python train.py --norm="rmsnorm" --attn_scale=0.125 --z_loss=1e-05
MLP neurons of a small language model. Each row is named by its layer, matrix (gate and up: input weights) and neuron, and shows model dimensions 48-143. Each number is 200 + 40 x the weight over its row's rms, rounded and kept within 0 to 999. A neuron's up and down rows have the sign that makes its largest values positive.
Before each neuron's rows, "fires in" lists the words (lower case) most often at its 100 highest values on Wikipedia text that the model never trained on.

fires in: "john", "jr", "william", "harvard", "david", "jonathan"
L2.gate79,221,243,192,157,235,237,151,199,194,219,225,157,181,217,179,287,172,144,236,177,198,218,203,202,285,204,279,158,209,117,157,194,248,215,176,193,148,209,145,147,191,206,212,210,221,168,157,119,222,225,200,243,141,141,183,184,228,140,113,187,206,188,163,232,213,137,180,186,215,197,150,173,165,166,242,161,178,168,221,201,129,178,240,231,148,219,149,228,210,202,219,230,177,232,138,210
L2.up79,231,274,184,137,223,236,121,191,182,211,258,157,211,214,170,229,174,142,214,192,173,222,234,185,254,237,256,183,204,143,152,158,268,224,183,218,184,205,141,163,163,192,203,178,235,151,137,124,199,205,218,227,199,143,160,177,172,174,179,147,177,216,175,220,195,140,177,142,155,147,133,172,121,223,246,170,162,210,252,242,192,185,256,281,136,207,164,197,214,221,199,225,199,216,172,217

fires in: "to", "by", "following", "about"
L7.gate40,208,158,183,208,274,233,197,245,253,300,212,257,202,239,175,185,186,210,178,253,186,187,257,169,198,202,291,178,155,281,174,238,194,161,187,269,181,215,204,174,199,215,185,152,242,202,132,226,206,170,234,246,205,201,243,232,114,222,176,209,160,160,206,183,180,110,191,134,169,171,132,173,141,174,210,213,215,180,277,199,209,250,210,196,233,214,155,188,229,186,163,276,187,205,206,160
L7.up40,244,240,223,178,243,239,246,153,173,190,169,185,221,113,194,230,207,157,236,211,228,263,181,213,275,262,218,244,238,283,230,143,163,212,132,177,219,279,226,265,218,193,204,197,202,223,173,217,223,212,181,179,221,195,181,173,205,190,226,161,229,224,144,163,213,203,198,170,243,212,160,183,187,215,143,205,238,172,141,139,140,239,223,137,222,222,123,218,208,159,205,196,123,169,298,291

fires in: "known", "such", "security", "search"
L2.gate287,227,232,155,136,242,228,158,178,199,194,179,177,205,225,196,233,223,249,190,174,175,252,148,140,141,137,223,218,154,187,205,250,282,264,144,224,239,179,208,155,212,108,179,251,161,207,205,263,208,134,234,265,146,254,202,228,204,209,285,142,185,226,222,191,165,189,148,196,167,234,188,184,194,228,189,254,187,236,247,202,134,179,138,159,167,198,202,188,200,155,213,174,145,241,236,243
L2.up287,213,274,155,175,187,136,227,229,173,121,191,192,160,151,192,222,176,199,221,181,167,248,177,103,191,208,280,227,129,163,258,265,266,220,204,219,247,193,180,153,180,136,173,217,139,185,160,177,256,214,230,183,140,211,137,164,222,224,202,201,197,159,178,191,111,151,174,247,207,272,219,193,239,213,133,221,173,201,208,154,111,193,142,153,188,221,141,251,159,167,257,189,176,203,187,203

fires in: "appointed", "formed", "married", "founded", "established", "joined"
L2.gate279,136,243,264,148,113,206,273,223,203,155,209,225,287,127,241,164,204,192,134,207,237,221,234,207,225,172,234,229,219,215,198,215,267,155,237,184,227,217,214,176,224,151,229,215,250,208,241,173,129,138,170,155,206,154,241,277,207,152,241,233,241,245,163,169,173,237,178,203,221,141,129,157,178,225,258,163,137,123,260,221,176,183,191,209,234,166,166,204,144,156,167,250,165,174,232,187
L2.up279,203,196,246,239,189,187,153,295,166,199,182,150,194,174,263,189,167,221,134,156,237,216,169,250,139,204,255,165,226,159,159,117,164,147,201,264,173,155,158,216,217,175,251,191,148,261,183,191,181,226,196,166,196,219,179,252,260,193,202,215,153,209,137,122,187,165,194,223,270,225,199,206,209,269,205,214,161,153,161,145,177,218,193,243,174,190,236,175,198,152,186,137,216,170,160,165

fires in: "before", "against", "army", "while", "during", "forces"
L2.gate267,143,153,141,240,239,194,269,209,269,238,190,184,208,92,199,91,217,226,220,206,180,272,214,236,271,224,137,169,187,136,154,179,192,243,213,184,203,182,245,193,180,230,182,255,139,170,233,262,181,248,224,199,267,155,174,223,195,250,224,82,252,170,223,219,243,171,182,248,169,165,215,247,167,274,196,186,178,113,284,227,178,178,231,195,171,207,200,243,156,242,202,136,206,243,255,225
L2.up267,207,155,161,279,258,152,269,176,239,226,255,186,248,156,225,142,247,172,282,247,203,284,185,234,303,240,209,218,189,183,166,259,175,245,210,143,219,148,180,229,149,165,126,191,215,179,212,223,235,225,175,163,193,160,214,163,183,225,219,166,193,207,178,144,284,208,247,222,193,121,244,188,215,257,215,223,238,133,208,177,164,164,251,208,223,193,157,222,194,159,236,166,170,277,250,223

fires in: "women", "rock", "world", "labour", "mcdill"
L2.gate285,139,162,182,235,219,250,188,167,215,185,235,234,229,267,237,199,164,202,135,202,252,180,246,181,237,173,222,144,284,248,201,247,191,215,200,199,201,186,244,203,265,112,220,231,223,181,232,156,190,151,169,151,112,203,259,174,232,182,243,176,168,170,146,147,185,242,204,170,213,190,296,136,173,160,191,137,200,185,200,190,192,127,238,168,176,212,105,194,192,280,209,131,203,188,100,200
L2.up285,132,190,231,304,213,290,229,164,207,157,256,256,227,215,248,121,205,201,163,181,267,224,236,220,244,166,242,193,258,162,181,227,169,205,244,138,208,185,222,231,266,127,178,241,211,114,193,166,153,136,165,226,203,235,299,238,171,209,183,163,168,187,141,161,230,252,207,111,169,241,236,211,224,241,192,220,212,160,239,157,244,135,207,172,174,134,157,168,178,204,214,155,163,178,111,190

fires in: "public", "limited", "war", "quickly"
L2.gate64,216,206,167,219,230,131,218,215,162,214,154,174,195,201,175,201,176,231,201,224,243,172,231,275,192,157,174,227,171,263,234,126,203,129,189,222,222,145,201,212,238,164,177,204,258,217,227,184,229,172,277,204,175,202,241,271,134,239,212,199,173,214,217,208,273,262,211,236,203,229,193,163,233,175,193,169,213,174,100,209,154,221,129,132,201,148,198,146,143,172,271,237,186,242,236,169
L2.up64,266,187,298,264,137,230,226,218,188,174,230,208,249,216,189,205,160,216,221,70,215,154,227,272,186,163,166,194,168,193,209,215,110,129,245,189,171,182,138,207,215,222,148,193,205,183,213,161,187,204,235,168,153,186,190,168,190,223,165,205,147,185,138,181,258,189,201,149,214,179,222,177,186,160,218,158,224,156,180,137,194,156,178,218,233,201,143,163,217,185,228,216,131,253,192,142

fires in: "it", "him", "them", "together", "out", "her"
L7.gate594,165,138,266,205,275,168,202,161,211,211,275,220,229,235,209,129,163,224,173,160,211,229,164,256,296,142,253,134,203,152,289,218,163,177,226,170,209,234,232,218,161,178,202,174,238,192,193,188,148,225,161,196,180,170,139,204,243,244,230,138,181,232,223,255,190,188,170,171,238,204,186,202,110,295,250,210,234,245,228,139,162,224,263,188,245,239,196,124,196,203,119,305,223,203,196,194
L7.up594,196,161,267,175,161,182,210,153,150,220,220,277,202,120,212,223,159,190,205,240,145,181,165,210,235,172,204,186,203,183,298,204,166,292,194,198,232,217,195,252,183,203,239,202,138,225,236,182,193,220,176,266,214,165,207,117,219,240,231,146,72,211,198,173,223,216,213,160,266,185,197,194,197,246,269,210,190,233,186,139,182,203,156,244,190,253,217,173,228,171,193,289,230,186,162,190

fires in: "region", "left", "right", "outside", "state"
L2.gate278,123,254,102,151,228,160,165,198,221,206,193,223,160,75,217,160,210,241,163,183,182,190,243,235,195,191,255,153,187,231,247,198,254,198,221,232,236,139,156,223,233,176,157,127,196,188,159,219,175,127,150,231,249,230,177,194,162,174,241,145,190,162,183,195,148,141,243,187,210,199,213,250,98,236,211,169,145,173,194,151,235,174,166,211,115,121,190,168,203,241,244,225,162,179,230,267
L2.up278,143,159,176,141,240,196,185,138,199,224,244,257,201,102,179,168,197,180,173,158,239,207,297,262,188,216,170,175,215,228,184,143,295,188,220,217,246,144,160,162,210,106,256,154,150,198,146,229,151,167,203,174,226,185,151,158,200,161,215,140,247,154,203,211,173,140,218,184,169,209,210,255,144,215,183,113,135,209,212,122,236,250,196,221,128,125,214,142,177,185,176,168,176,226,192,260

fires in: "life", "served", "career", "appearance", "death", "him"
L7.gate32,127,249,204,273,106,185,243,189,191,252,206,171,207,137,153,272,287,166,207,202,191,212,137,204,163,217,232,210,186,186,145,102,225,152,231,177,275,239,241,140,210,166,166,204,134,266,201,195,174,192,287,222,205,193,204,204,265,188,255,170,231,230,248,269,207,223,216,214,218,121,169,185,134,157,217,172,193,252,179,216,298,167,161,192,168,178,226,146,187,224,210,199,147,222,188,198
L7.up32,178,176,244,233,167,176,210,204,153,198,173,286,215,211,176,192,255,283,198,245,159,196,161,183,174,134,233,201,169,234,187,176,238,92,217,180,224,114,177,201,211,172,270,140,225,227,179,159,196,222,259,191,157,192,257,212,209,182,209,198,238,155,236,214,278,243,246,243,250,190,239,136,200,93,202,216,139,212,201,263,266,251,143,204,188,190,188,150,141,227,275,218,169,205,244,195

fires in: "after", "while", "before", "began", "served"
L7.gate38,229,166,158,186,199,156,206,221,210,161,246,244,237,176,142,200,157,195,202,184,282,177,108,161,199,193,169,237,167,255,168,250,153,181,187,301,206,210,244,227,264,193,216,102,215,229,177,172,263,184,176,234,254,214,212,207,181,222,229,138,214,115,174,277,169,228,186,288,225,249,197,213,204,227,191,273,333,193,234,218,237,184,211,206,211,195,200,138,214,168,248,166,178,209,284,175
L7.up38,259,202,219,245,219,191,216,229,169,193,182,237,250,217,130,231,213,272,221,174,214,234,212,157,196,187,239,193,202,226,195,217,217,149,201,216,208,215,207,273,147,167,188,217,157,149,219,183,197,244,216,119,233,164,245,189,177,186,188,241,191,242,158,227,183,190,216,207,175,194,185,205,166,209,211,252,231,225,209,277,230,286,249,202,160,229,174,217,154,148,253,142,193,193,157,237